MLP neurons of a small language model. Each row is named by its layer, matrix (up: input weights) and neuron, and shows model dimensions 352-415. Each number is 50 + 15 x the weight over its row's rms, rounded and kept within 0 to 99.
After each neuron's rows, "fires on" lists the tokens most often at its 100 highest values on Wikipedia text that the model never trained on. A number after a token or word is its count.

L8.up382:50 53 63 33 46 30 35 48 49 60 72 64 51 52 39 20 52 47 42 39 40 30 44 48 72 63 58 57 61 36 48 48 88 52 48 51 52 68 58 60 72 47 29 60 43 44 45 54 56 29 43 43 43 48 56 68 51 46 46 48 43 21 17 43
fires on: " rec" 19, "|" 15, " inc" 7, " Rec" 6, " Feat" 4

L8.up3580:55 36 27 54 37 62 58 63 51 64 61 39 12 42 38 28 25 44 58 50 69 36 44 54 54 41 62 47 35 56 66 65 54 56 53 63 43 90 36 68 48 43 44 39 55 47 33 68 33 51 61 44 60 62 46 42 70 37 27 57 58 54 57 56
fires on: "." 47, " (" 9, "ch" 6, " any" 4

L8.up3283:60 26 39 68 56 70 60 26 26 45 42 53 37 52 60 55 41 43 35 33 43 48 31 48 51 42 42 35 29 72 39 40 23 62 70 47 46 34 80 72 77 42 41 57 37 54 53 70 65 54 80 72 45 78 72 55 41 52 78 66 55 61 46 36
fires on: "s" 23, " known" 12, " the" 11, " The" 7, " prot" 5, "M" 4

L8.up1201:38 45 24 52 66 73 73 46 74 47 79 48 64 34 55 44 10 59 47 49 27 43 51 47 73 47 66 46 33 59 11 51 52 51 46 65 51 73 46 43 79 28 29 60 69 71 51 76 20 52 70 71 39 40 67 32 45 47 60 57 44 28 52 49
fires on: "." 42, ")" 4, " Street" 4

L8.up2583:35 49 56 40 57 30 31 42 45 57 52 49 67 62 42 17 84 32 39 35 15 68 36 44 33 63 52 47 23 26 29 24 71 38 53 67 79 25 57 63 50 32 25 31 53 54 59 46 49 32 45 48 74 94 38 52 91 42 61 40 39 24 78 41
fires on: " Z" 24, " l" 12, " Pan" 10, " mal" 8, " pro" 6, " de" 5

L8.up1673:37 31 28 42 47 54 33 63 47 28 54 69 61 49 69 53 73 47 40 23 26 70 37 56 62 89 56 49 55 55 64 60 50 40 34 12 45 30 26 39 46 47 19 72 77 32 25 71 59 40 46 51 43 71 27 38 48 55 38 39 62 36 52 66
fires on: "\n" 49, " by" 11, "=" 6

L8.up1357:60 61 56 56 45 61 42 47 66 42 67 44 32 45 73 72 46 16 44 45 31 50 61 40 63 77 51 61 45 64 47 50 51 40 68 78 14 44 24 33 31 42 40 43 54 33 26 39 61 67 63 71 60 70 39 47 48 45 19 24 55 66 27 65
fires on: " were" 22, " before" 15, " was" 10, " of" 8

L8.up1614:65 65 42 79 36 39 50 60 38 45 72 52 47 52 45 37 63 63 33 33 54 39 37 54 43 55 64 36 64 59 38 38 41 66 50 40 52 64 56 56 39 44 40 54 56 43 50 64 52 43 35 55 44 65 44 40 46 18 61 38 69 52 69 48
fires on: " a" 58, " La" 17, " Le" 4, " Ch" 4

L8.up1352:73 60 22 85 48 67 52 58 74 66 82 36 43 37 50 32 14 38 47 43 40 76 36 60 46 98 51 59 34 68 68 39 74 41 60 26 48 62 39 59 41 68 49 43 54 52 68 48 39 19 37 68 49 72 24 51 36 53 44 53 39 60 52 63
fires on: ";" 25, " an" 16, "'" 13, "\n" 6, " Mol" 4

L8.up2101:60 62 37 49 42 43 46 78 58 21 48 17 70 44 50 49 69 48 44 46 51 66 34 45 30 48 37 64 51 53 65 44 39 47 60 26 56 64 59 48 24 43 62 33 63 44 30 49 26 52 34 65 64 45 37 47 60 41 55 55 54 42 31 59
fires on: "\"" 33, "'" 9, ")" 8, "D" 6, "." 6

L8.up3823:74 53 43 54 28 40 47 68 43 61 31 53 79 26 59 49 43 45 53 43 37 34 54 48 25 85 37 59 41 19 76 65 38 47 49 18 60 42 51 72 43 50 41 60 60 64 44 34 54 55 30 55 43 52 60 47 45 47 68 61 36 73 25 46
fires on: " E" 23, "e" 9, " a" 7, " e" 6, "a" 4, "N" 4

L8.up1690:49 34 43 59 45 47 54 61 44 42 38 21 64 78 27 59 66 70 67 60 64 61 18 58 50 47 34 48 61 57 40 24 41 48 40 55 55 49 47 60 59 50 58 64 24 51 54 68 77 64 41 34 45 52 66 42 48 64 62 47 52 52 44 44
fires on: "." 70, " the" 8, ";" 6

L8.up1787:34 83 64 57 48 41 50 52 24 64 55 55 43 81 67 53 60 66 55 56 33 65 63 57 38 67 43 36 55 40 64 57 78 51 30 58 36 27 58 51 53 79 62 68 47 78 27 61 46 37 41 50 39 20 75 48 54 30 57 53 37 45 47 78
fires on: " |" 29, ";" 21, "," 12, " (" 8, "r" 4

L8.up2962:71 44 10 48 62 28 61 66 37 52 26 38 64 38 42 43 32 46 85 63 41 45 63 71 25 36 37 48 48 78 57 47 48 60 51 63 80 27 33 65 58 17 60 25 24 43 66 26 48 81 39 30 47 32 51 46 27 57 19 62 18 81 40 44
fires on: " is" 21, "." 18, " also" 6, " situated" 5

L8.up1984:57 70 69 37 65 77 47 52 42 54 00 50 52 82 61 54 39 64 30 46 63 77 20 46 67 50 58 31 54 56 69 46 51 39 44 76 22 65 47 36 41 23 48 49 50 46 59 76 36 43 40 56 40 52 37 60 47 62 41 46 29 54 65 59
fires on: " the" 69, "\n" 9

L8.up202:53 47 33 49 50 56 38 85 53 66 39 21 48 42 65 30 40 84 63 61 46 52 48 56 57 73 42 44 76 62 58 43 33 60 66 42 61 60 54 41 58 48 42 71 48 66 59 74 71 48 87 16 60 68 60 59 44 30 54 85 43 60 56 31
fires on: " at" 28, " with" 7, " by" 6, ":" 6, "ed" 4, " for" 4

L8.up3579:56 49 67 44 13 46 62 49 55 54 52 52 42 63 39 59 47 61 57 50 25 48 53 64 42 42 35 54 72 41 58 54 48 69 49 57 62 32 54 43 57 29 70 58 66 57 60 50 43 78 76 35 66 51 67 41 35 31 30 33 55 29 66 59
fires on: " is" 18, "s" 13, " in" 12, " to" 7, " been" 4, " was" 4

L8.up1441:48 61 64 40 28 42 54 37 30 58 41 37 63 52 30 59 65 61 41 46 46 47 28 58 35 39 17 72 56 70 36 55 39 44 22 33 57 66 63 34 57 36 46 74 45 47 52 37 73 64 42 37 49 55 47 41 58 34 75 58 68 47 57 46
fires on: "," 86

L8.up1299:70 61 56 49 56 48 32 34 51 39 53 50 21 23 57 61 41 29 29 19 74 56 42 63 54 31 25 39 73 46 70 76 44 42 44 41 66 75 34 05 75 62 55 62 72 50 47 39 74 47 33 56 52 58 52 62 60 29 68 38 61 47 51 52
fires on: ")" 28, "." 16, " —" 11, "sen" 4

L8.up385:37 53 54 42 28 54 32 46 58 32 42 54 46 42 29 54 79 52 48 35 54 48 62 50 60 74 00 58 39 42 87 58 56 30 52 36 48 47 41 54 26 57 55 38 71 76 62 46 47 59 38 66 53 67 65 51 61 55 55 56 37 75 39 47
fires on: "." 32, " he" 14, "'" 12, " |" 10, " it" 5, " He" 4

L8.up3442:73 45 26 32 48 05 40 58 72 21 42 79 57 89 61 65 75 70 31 42 50 81 55 77 58 45 17 54 45 34 57 50 50 12 73 35 40 35 37 49 42 49 53 52 55 36 68 56 76 47 77 57 42 91 51 92 48 22 50 53 52 35 58 61
fires on: ";" 19, " —" 18, " -" 16, " –" 9, "\n" 9, "–" 6

L8.up687:44 43 08 66 62 31 73 53 52 42 51 35 77 39 60 53 46 46 71 57 21 70 54 47 68 17 20 49 65 35 54 59 44 43 58 34 48 54 40 61 53 48 44 20 75 45 51 69 45 36 56 68 39 46 35 56 79 67 59 43 51 53 53 36
fires on: "." 79, "=" 8

L8.up2457:72 68 72 56 21 56 57 63 19 39 60 45 37 43 80 65 50 62 32 50 60 54 51 53 36 56 42 42 49 47 71 63 44 57 40 76 50 48 70 47 63 62 61 81 44 47 60 68 18 49 58 59 68 38 55 60 29 54 21 39 60 43 79 64
fires on: " to" 38, "t" 7, " have" 7

L8.up1116:41 37 49 21 40 68 33 60 54 34 63 46 63 73 40 71 54 30 41 47 48 40 73 58 34 44 59 60 59 48 70 51 29 64 49 59 29 48 74 22 45 49 28 73 14 49 62 41 61 43 39 49 65 49 40 56 59 58 34 43 66 24 63 47
fires on: "-" 21, "–" 14, " W" 9, "ing" 6, "'" 6, "W" 4

L8.up2286:73 49 55 44 48 67 30 56 78 31 39 26 09 40 50 27 67 79 50 26 74 63 43 44 22 52 53 32 52 27 76 53 17 75 51 23 45 34 56 41 69 45 41 46 51 30 54 39 61 54 62 36 60 47 53 42 61 56 70 44 57 51 61 85
fires on: "L" 19, "-" 14, " Lo" 7, " Le" 7, " w" 6

L8.up1034:55 46 68 53 59 57 59 30 82 59 47 46 64 56 50 52 58 24 60 37 79 13 63 43 62 50 37 76 41 53 49 46 55 65 54 34 44 66 22 33 58 36 40 59 55 50 42 66 51 63 56 24 48 31 53 44 71 29 69 93 65 56 76 24
fires on: " |" 26, " =" 17, " /" 9, " (" 9, " acc" 8, " as" 8

L8.up2051:55 33 62 82 28 60 24 62 43 77 49 51 51 46 19 26 39 47 57 28 28 55 54 45 71 50 50 57 35 78 54 60 48 69 18 52 57 48 38 40 46 34 31 19 44 60 40 52 54 59 43 02 46 53 44 34 34 11 60 74 28 55 91 68
fires on: "," 30, "." 13, " (" 6, ")" 5, " S" 4

L8.up1217:38 26 69 53 44 31 58 45 23 62 51 53 40 65 55 59 51 84 30 35 59 46 57 44 63 67 33 73 50 70 43 33 37 62 25 28 42 58 61 30 50 69 47 59 64 69 30 42 38 69 53 43 59 28 56 70 63 41 39 62 71 31 81 37
fires on: " (" 43, " of" 8, "t" 6

L8.up845:38 32 35 12 79 56 56 62 51 52 59 35 53 53 37 81 43 58 80 20 56 52 41 55 71 37 46 59 66 24 51 38 46 28 44 59 66 51 23 43 68 21 45 73 59 71 44 70 43 48 35 50 41 47 52 59 48 40 50 40 59 58 45 33
fires on: "=" 42, ":" 9, "ci" 6

L8.up540:68 51 53 53 32 48 41 15 40 48 78 55 60 44 90 49 46 57 68 55 35 45 19 41 20 51 47 26 46 55 73 60 55 38 33 22 40 44 52 22 61 54 49 25 42 63 19 41 49 34 50 80 55 59 46 92 59 67 54 45 52 30 38 65
fires on: "=" 28, " |" 24, "," 6, " real" 4

L8.up2672:28 34 38 23 49 86 49 69 68 47 41 73 49 21 59 52 49 68 55 39 68 44 72 04 66 68 66 50 16 64 37 65 27 60 45 66 56 63 69 63 50 48 42 38 49 25 53 47 42 32 72 43 22 64 39 46 51 65 56 62 49 53 43 53
fires on: " '" 15, " \"" 13, " by" 12, "-" 9, "/" 6, " national" 6

L8.up1012:35 52 63 33 40 64 47 59 97 43 81 39 46 31 47 40 61 50 36 42 51 63 41 49 41 50 57 69 46 32 75 31 28 41 58 49 38 18 42 64 42 76 69 44 60 92 36 53 50 43 37 48 49 53 76 30 64 43 51 49 53 45 47 41
fires on: "." 31, " by" 8, " Released" 6, "!" 5, " in" 5

L8.up1024:44 61 66 74 39 50 20 41 81 38 51 44 72 28 56 28 50 52 35 67 43 45 21 76 41 61 60 40 51 58 36 38 68 54 69 46 51 33 37 45 44 52 45 45 32 70 46 57 48 20 58 45 46 39 15 52 70 45 32 46 29 56 52 55
fires on: " was" 21, " The" 13, " were" 12, " be" 6, " been" 5, " the" 5

L8.up1593:60 51 56 41 47 60 62 69 41 61 61 50 70 29 82 47 73 32 19 56 34 60 57 52 34 61 52 25 42 57 45 59 24 39 39 35 53 57 82 39 56 58 51 73 42 59 59 80 39 48 49 44 45 44 35 69 58 56 54 76 54 25 66 78
fires on: "'" 18, " Per" 13, " per" 9, " Par" 6, " Ver" 6, "t" 4

L8.up123:39 40 47 47 41 61 21 32 51 45 36 63 50 57 41 56 47 51 54 47 47 58 41 51 55 25 30 62 53 43 53 72 66 25 57 78 55 31 64 57 46 64 59 42 34 63 39 46 31 39 34 79 39 52 69 29 64 60 51 41 64 65 46 53
fires on: "," 33, ";" 18, " (" 13, ":" 12, " •" 7

L8.up2731:59 47 62 28 47 38 62 62 45 66 45 27 55 51 44 75 57 47 72 34 59 31 54 53 50 63 47 50 34 60 63 49 66 44 69 53 42 46 64 73 52 51 49 59 22 49 57 56 35 41 37 82 65 72 66 55 42 48 41 32 74 73 33 62
fires on: "s" 25, " came" 15, " |" 11, " come" 6, " comes" 4

L8.up3150:38 71 58 52 71 56 25 50 71 54 45 47 61 40 96 66 28 53 55 55 38 55 85 62 73 42 54 62 38 43 56 41 70 25 34 64 48 35 41 71 45 61 54 40 62 44 62 68 46 52 77 52 28 22 37 50 45 49 62 50 62 45 61 51
fires on: "r" 20, " ." 10, "n" 6, "year" 6, "hi" 6, "ho" 5

L8.up1669:54 54 53 26 24 70 80 84 39 55 35 34 54 41 34 45 65 29 77 38 40 45 56 47 70 62 35 73 36 51 33 33 56 68 45 70 44 50 65 74 49 51 36 59 54 44 59 43 56 13 33 43 63 39 45 27 27 52 43 48 29 57 55 33
fires on: "," 39, " was" 11, " National" 6, "T" 4

L8.up2508:36 46 41 34 43 54 32 20 54 64 86 52 56 33 43 48 37 65 59 57 46 44 68 77 61 34 12 61 58 70 61 62 73 30 59 50 61 75 65 57 65 82 48 68 50 69 62 67 40 53 63 50 57 64 37 45 68 54 28 65 41 51 60 29
fires on: " un" 17, " with" 15, " al" 9, " but" 9, " after" 8

L8.up411:49 63 52 44 79 36 62 47 66 82 39 59 37 46 77 29 41 29 48 33 49 21 15 63 40 46 42 58 40 43 48 40 53 62 54 50 51 24 56 17 62 65 62 59 49 47 45 56 42 59 75 27 90 51 29 72 71 18 33 14 47 70 63 62
fires on: "th" 25, " 1st" 12, " Ret" 8, " first" 7

L8.up222:50 23 44 36 63 15 57 48 39 65 19 39 44 76 44 40 36 40 48 64 42 60 77 50 72 45 46 46 66 77 57 63 56 38 33 41 58 68 52 46 45 38 38 52 69 49 49 62 55 63 41 47 10 52 35 80 35 40 54 74 69 38 59 58
fires on: " the" 16, "-" 11, " on" 10, " C" 6, " di" 4, " inter" 4

L8.up365:50 49 73 45 64 13 54 35 25 54 57 49 51 43 75 65 41 29 64 40 41 43 33 17 61 53 43 45 40 22 48 59 43 38 59 71 56 48 58 39 26 43 16 57 50 45 46 62 48 33 45 42 23 79 58 26 97 49 66 45 46 57 64 40
fires on: "." 27, " 1" 16, "  " 14, " 0" 6, " Ne" 6, " 2" 5

L8.up2493:40 42 37 18 55 71 32 63 58 37 37 09 57 44 41 52 63 29 54 73 76 37 42 45 59 49 74 31 29 54 25 44 49 68 48 48 46 46 81 49 51 39 50 38 36 20 72 34 69 28 60 65 47 59 33 64 48 62 49 61 78 51 39 61
fires on: "-" 51, " or" 10, " \"" 7

L8.up1394:33 61 41 57 58 52 44 20 53 28 57 57 38 55 46 50 23 43 53 49 58 49 62 93 41 22 34 65 55 29 17 83 49 57 52 45 63 58 70 61 31 16 48 63 60 58 31 26 72 55 53 54 51 36 83 55 82 30 51 26 78 69 44 53
fires on: "," 74

L8.up65:45 64 71 56 27 65 42 64 36 48 43 48 32 51 24 33 40 48 53 56 59 54 40 45 71 85 86 63 24 41 56 48 78 40 39 76 48 60 67 48 53 60 39 50 59 42 38 43 36 46 16 24 78 10 53 50 53 43 40 51 41 61 25 53
fires on: " (" 74, "." 11, "\n\n" 5

L8.up2606:65 49 29 48 27 69 64 51 39 24 35 33 26 41 45 32 58 51 29 42 35 36 36 58 41 38 37 51 60 71 77 35 48 54 35 39 42 40 37 50 68 23 54 28 42 73 44 41 46 65 50 61 73 68 41 51 49 78 65 46 36 48 51 51
fires on: "." 75, "," 5, "|" 5

L8.up3279:23 84 38 39 48 54 45 50 69 34 59 34 65 60 37 46 54 52 44 14 12 71 26 44 29 43 29 64 57 48 49 32 54 44 84 64 78 53 50 57 59 84 46 34 69 24 52 62 56 59 64 57 62 46 47 65 47 65 56 41 48 50 77 52
fires on: " -" 35, "-" 24, " –" 7, " with" 6, " on" 4

L8.up2176:55 65 61 32 71 66 45 54 57 61 38 60 55 52 36 56 66 63 41 55 49 36 38 52 54 66 48 58 48 57 59 33 47 40 44 44 50 29 67 62 44 37 52 48 70 58 23 23 48 27 19 63 49 56 39 49 45 63 57 60 59 64 51 52
fires on: " e" 32, " E" 19, "E" 14, " le" 4, "ige" 4

L8.up408:47 58 35 62 57 45 44 40 79 66 53 48 60 62 34 46 85 34 63 39 43 48 61 53 65 30 43 43 54 42 35 48 52 66 60 36 61 63 40 47 18 57 53 52 42 64 49 58 35 54 47 37 44 68 63 70 47 59 49 75 36 33 62 49
fires on: "." 25, " in" 15, " In" 10, " and" 6, "," 4

L8.up3269:40 34 28 32 26 50 48 66 43 51 14 63 38 38 96 63 83 17 17 76 54 75 65 65 53 41 73 57 60 40 26 47 69 51 34 73 32 27 43 76 63 54 52 08 44 43 61 51 79 36 51 59 42 64 65 56 64 52 61 44 52 52 45 24
fires on: "r" 15, "t" 13, "n" 9, "l" 6, "et" 5, " (" 4

L8.up1712:51 59 13 31 54 60 58 52 46 47 57 49 39 31 64 47 47 45 45 31 46 37 60 60 75 34 54 65 69 60 20 48 42 57 54 44 39 49 74 26 45 27 33 56 59 57 40 60 43 47 63 85 54 52 59 70 47 64 89 39 41 41 28 88
fires on: ";" 62, " ;" 11, "\n" 9, "." 8, "|" 6

L8.up109:45 45 66 22 40 54 33 44 20 39 43 29 70 40 68 79 16 42 77 46 40 45 73 53 51 34 54 31 56 54 40 68 52 63 52 57 56 43 53 30 42 44 38 51 32 60 63 59 43 53 36 64 73 44 03 58 58 30 50 77 41 31 45 55
fires on: "'" 82, "(" 8, "’" 4

L8.up496:45 37 39 50 74 34 29 36 58 52 11 50 30 47 32 62 53 47 33 51 50 52 64 45 59 35 55 63 65 35 56 35 51 68 46 39 65 63 42 59 48 59 44 52 63 78 77 49 32 76 76 52 43 46 47 47 65 49 60 42 72 45 29 37
fires on: " a" 74, " the" 4, " –" 4

L8.up2993:53 48 50 23 32 72 51 46 37 55 68 59 79 60 38 45 44 39 30 63 22 67 59 76 53 48 50 41 75 46 42 33 57 31 40 12 69 53 62 71 21 74 50 59 23 61 26 48 60 61 60 57 56 35 56 41 61 60 51 44 40 39 55 59
fires on: " by" 14, "2" 12, " Released" 10, "%" 7, " code" 5, " Episode" 5

L8.up1288:48 62 68 56 59 64 43 50 43 44 51 44 34 32 64 41 39 78 49 76 34 38 77 57 52 45 30 69 52 27 62 48 52 43 62 42 27 78 45 25 48 46 61 27 49 59 59 38 45 48 62 70 35 33 53 36 51 36 58 39 41 49 63 32
fires on: "." 48, " was" 7, " were" 5

L8.up3420:16 43 57 54 57 42 38 61 56 46 33 37 78 60 31 30 34 61 69 34 65 62 43 99 60 76 47 34 47 45 75 61 62 57 40 60 52 51 21 39 38 73 43 69 54 71 73 67 49 34 55 23 44 59 65 40 70 54 72 53 38 66 71 50
fires on: "=" 50, " David" 7, " De" 4

L8.up1616:25 48 62 59 26 68 41 28 48 24 34 47 63 46 48 52 85 48 27 49 04 38 23 75 21 52 29 63 32 53 72 33 60 85 35 54 44 61 56 40 51 68 46 73 31 56 37 52 37 66 52 62 66 68 37 62 42 52 37 44 39 24 56 45
fires on: "." 34, " |" 20, " of" 8, "," 6, "-" 6

L8.up1376:40 43 65 46 43 42 30 42 51 48 44 52 64 36 45 55 65 61 32 51 43 46 35 82 46 65 52 39 45 35 55 29 67 27 79 67 52 53 41 61 46 50 49 73 62 49 71 62 48 50 52 41 64 62 44 64 45 55 88 20 67 45 34 69
fires on: " \"" 53, " un" 13, "—" 10, " (" 8

L8.up512:47 69 69 49 48 36 24 44 67 36 57 52 43 39 04 52 61 77 55 42 80 56 22 35 74 51 68 37 50 58 35 59 58 44 67 85 56 33 48 42 83 62 31 54 62 52 74 37 23 39 54 54 36 58 47 42 65 47 63 39 42 33 58 35
fires on: " (" 31, " \"" 25, "\n\n" 20, " “" 6, " 18" 4

L8.up1166:71 72 45 55 12 63 40 35 20 48 48 63 46 40 62 47 42 53 21 26 38 34 38 56 35 32 71 37 39 53 44 62 39 56 47 52 45 74 52 31 52 56 35 53 42 45 36 65 43 49 70 40 42 43 45 26 49 66 37 45 52 47 68 82
fires on: "," 31, " Le" 8, " De" 7, " Cha" 6, " La" 6, "." 5

L8.up773:43 46 55 51 44 18 69 31 37 58 34 61 65 56 48 67 51 61 39 57 32 24 46 56 49 28 39 30 49 26 51 68 29 78 54 37 72 46 66 34 39 39 35 50 43 40 40 39 40 52 51 35 61 37 70 57 38 31 36 60 67 54 77 53
fires on: " to" 37, " that" 8, " also" 7, "ly" 4

L8.up2908:39 52 44 42 46 43 56 44 52 40 70 27 21 53 32 58 41 62 49 66 52 56 34 27 71 74 59 54 48 63 49 33 64 41 50 45 40 62 29 34 41 55 33 22 73 39 27 64 12 36 51 35 16 22 62 39 62 39 28 43 81 58 72 46
fires on: " |" 51, " 82" 7, ";" 5

L8.up763:60 46 45 38 60 48 59 45 65 38 29 38 55 21 40 71 44 57 54 75 48 49 38 63 94 82 35 27 44 51 44 57 56 66 46 70 44 51 82 19 20 61 41 35 44 61 57 53 40 76 74 48 59 35 60 43 38 36 35 61 48 50 47 50
fires on: " not" 36, " Nas" 6, " is" 5, " ph" 5, " Met" 4

L8.up402:50 23 69 62 20 50 45 50 45 34 52 36 47 41 52 47 66 48 64 41 52 44 70 50 90 60 61 55 52 54 57 56 68 50 46 51 36 41 27 52 41 59 39 35 48 58 26 77 59 32 52 44 70 51 53 61 40 52 55 41 70 62 52 52
fires on: " the" 19, " for" 12, " a" 9, " (" 8, " at" 7, " in" 7

L8.up219:61 66 66 35 42 76 47 52 28 28 53 64 65 49 27 32 50 29 34 73 68 61 78 36 66 47 50 55 48 59 70 57 49 64 51 54 36 60 74 36 59 75 24 36 47 54 48 56 63 40 22 47 33 32 39 66 37 58 55 41 64 38 64 58
fires on: " (" 22, "+" 9, " can" 7, " was" 7, "–" 6, " games" 6

L8.up1699:48 52 24 54 64 39 36 43 72 45 25 64 21 36 40 45 37 51 28 81 31 53 67 67 44 54 33 48 57 26 33 62 60 37 37 41 42 73 33 44 30 52 39 60 74 29 36 43 48 41 43 39 60 35 61 48 69 59 82 48 60 63 61 24
fires on: " \"" 31, " as" 13, ":" 12, "," 9, " saying" 7, " “" 5

L8.up1002:49 00 42 32 18 38 62 71 34 41 42 39 54 54 36 56 54 25 42 25 43 52 50 40 68 67 29 18 36 51 47 53 72 44 22 31 37 56 33 72 51 23 37 47 58 07 50 39 49 42 71 27 35 34 81 46 54 36 41 72 77 71 47 55
fires on: " on" 37, " the" 12, " along" 8, " conv" 6, "-" 6, " down" 5

L8.up3305:87 37 47 59 45 51 21 50 56 47 75 48 28 72 61 60 49 35 60 68 47 44 47 61 35 69 33 64 62 68 50 54 62 55 75 51 65 71 55 47 58 42 60 40 42 89 39 53 47 29 44 59 21 51 50 43 47 55 67 43 53 70 26 42
fires on: " was" 23, " but" 10, " decided" 5, "ly" 5, " were" 4, "ing" 4

L8.up2965:43 56 47 58 78 31 52 40 57 69 57 39 27 53 37 42 64 47 69 52 38 35 69 36 43 72 49 67 67 36 61 43 35 32 27 41 45 61 56 53 93 71 45 57 41 62 60 75 79 58 53 67 54 59 49 50 59 60 14 53 45 42 54 60
fires on: " No" 21, " no" 16, "No" 8, " D" 7, "On" 5, " c" 5

L8.up3748:42 47 48 41 84 28 45 51 57 71 62 65 77 44 55 53 60 50 68 39 31 70 36 71 49 31 24 46 41 32 72 61 56 42 37 60 42 70 35 63 43 17 44 57 51 73 58 61 82 36 34 49 60 40 32 53 71 60 40 61 27 20 60 46
fires on: "=" 39, "\"" 9, "e" 5, " model" 4

L8.up790:47 30 38 53 49 56 53 48 92 18 42 40 59 75 44 38 55 46 76 59 59 45 40 57 36 64 36 36 58 56 70 16 39 41 29 51 16 67 14 51 17 76 27 52 61 24 92 78 57 67 34 34 75 72 36 57 57 33 56 45 55 33 67 61
fires on: " the" 21, " (" 20, " \"" 19, "\n" 6, "-" 5, "," 5

L8.up4081:49 17 58 45 55 58 38 38 83 53 83 14 41 35 43 45 46 50 46 17 40 44 58 36 52 53 37 62 47 36 38 66 49 59 71 60 85 59 59 72 46 42 52 70 73 53 59 45 58 60 70 62 53 59 56 56 70 56 53 64 46 27 35 75
fires on: " to" 18, " '" 11, " \"" 11, " “" 8, " Di" 8, " di" 7

L8.up3556:62 59 33 41 59 46 38 47 40 58 45 57 36 53 55 33 67 49 60 55 45 73 59 28 49 62 28 56 49 37 53 44 23 26 56 70 38 47 71 68 63 40 48 69 61 37 52 65 39 63 61 63 61 51 47 52 31 49 62 52 71 56 40 68
fires on: " in" 37, "|" 15, " In" 11, " made" 7, " started" 4

L8.up2753:57 51 37 55 49 50 68 43 41 70 50 44 49 76 59 59 69 64 39 48 38 48 47 28 27 64 54 50 46 47 60 59 41 41 43 54 59 68 75 58 59 41 53 45 65 39 33 50 59 30 86 35 27 28 65 50 42 68 25 63 59 78 46 31
fires on: " |" 20, " (" 15, "0" 8, "2" 5, "elli" 4

L8.up3194:53 54 32 45 50 52 41 57 68 51 51 37 57 63 28 49 37 52 75 55 21 22 72 43 43 43 60 38 22 48 54 54 52 29 32 58 59 94 49 29 49 65 24 54 46 35 69 66 44 57 71 48 71 61 67 75 68 51 50 70 64 41 66 59
fires on: "-" 24, " by" 22, " \"" 7, "L" 6, "A" 5

L8.up1329:48 26 59 26 32 64 48 29 56 47 52 71 46 50 40 59 59 86 79 56 46 45 40 90 33 34 39 52 40 59 54 46 57 49 66 53 58 47 39 54 58 50 55 64 44 58 68 60 42 63 50 37 62 39 56 67 68 46 74 50 41 58 81 51
fires on: "." 45, "\n\n" 11, "-" 10, " the" 4

L8.up3234:52 64 37 52 73 49 60 46 52 52 37 63 55 57 44 48 50 45 80 41 37 38 48 36 60 52 40 49 51 52 46 50 57 65 37 41 23 62 60 48 54 46 30 24 53 58 31 42 56 36 58 52 40 53 48 51 60 39 62 74 54 51 56 29
fires on: "\n" 88, "  " 6

L8.up3136:34 59 40 80 25 46 39 49 85 55 60 44 46 34 49 65 35 56 08 47 57 37 44 82 32 64 48 55 59 77 45 61 26 79 53 51 50 41 24 53 37 74 40 71 55 54 97 58 47 49 52 46 43 59 70 53 87 32 55 31 56 35 52 79
fires on: " de" 19, "De" 16, " De" 10, "La" 6, " du" 6

L8.up2595:29 64 38 33 53 10 48 53 48 57 44 24 48 51 37 52 43 47 54 46 48 74 57 79 69 37 42 46 53 23 33 53 63 34 41 37 43 42 41 60 37 42 37 34 37 43 41 55 08 52 08 56 56 35 62 38 53 43 63 41 56 72 75 37
fires on: "," 79

L8.up296:17 26 66 25 44 78 74 48 29 54 56 54 29 62 34 31 39 19 56 20 48 57 51 71 43 65 28 15 45 27 19 40 34 56 35 55 66 57 31 53 54 53 38 59 90 86 69 56 62 32 58 55 33 42 45 50 44 76 46 66 30 23 50 49
fires on: " de" 13, " a" 10, " A" 10, " De" 9, " O" 8, " Ka" 5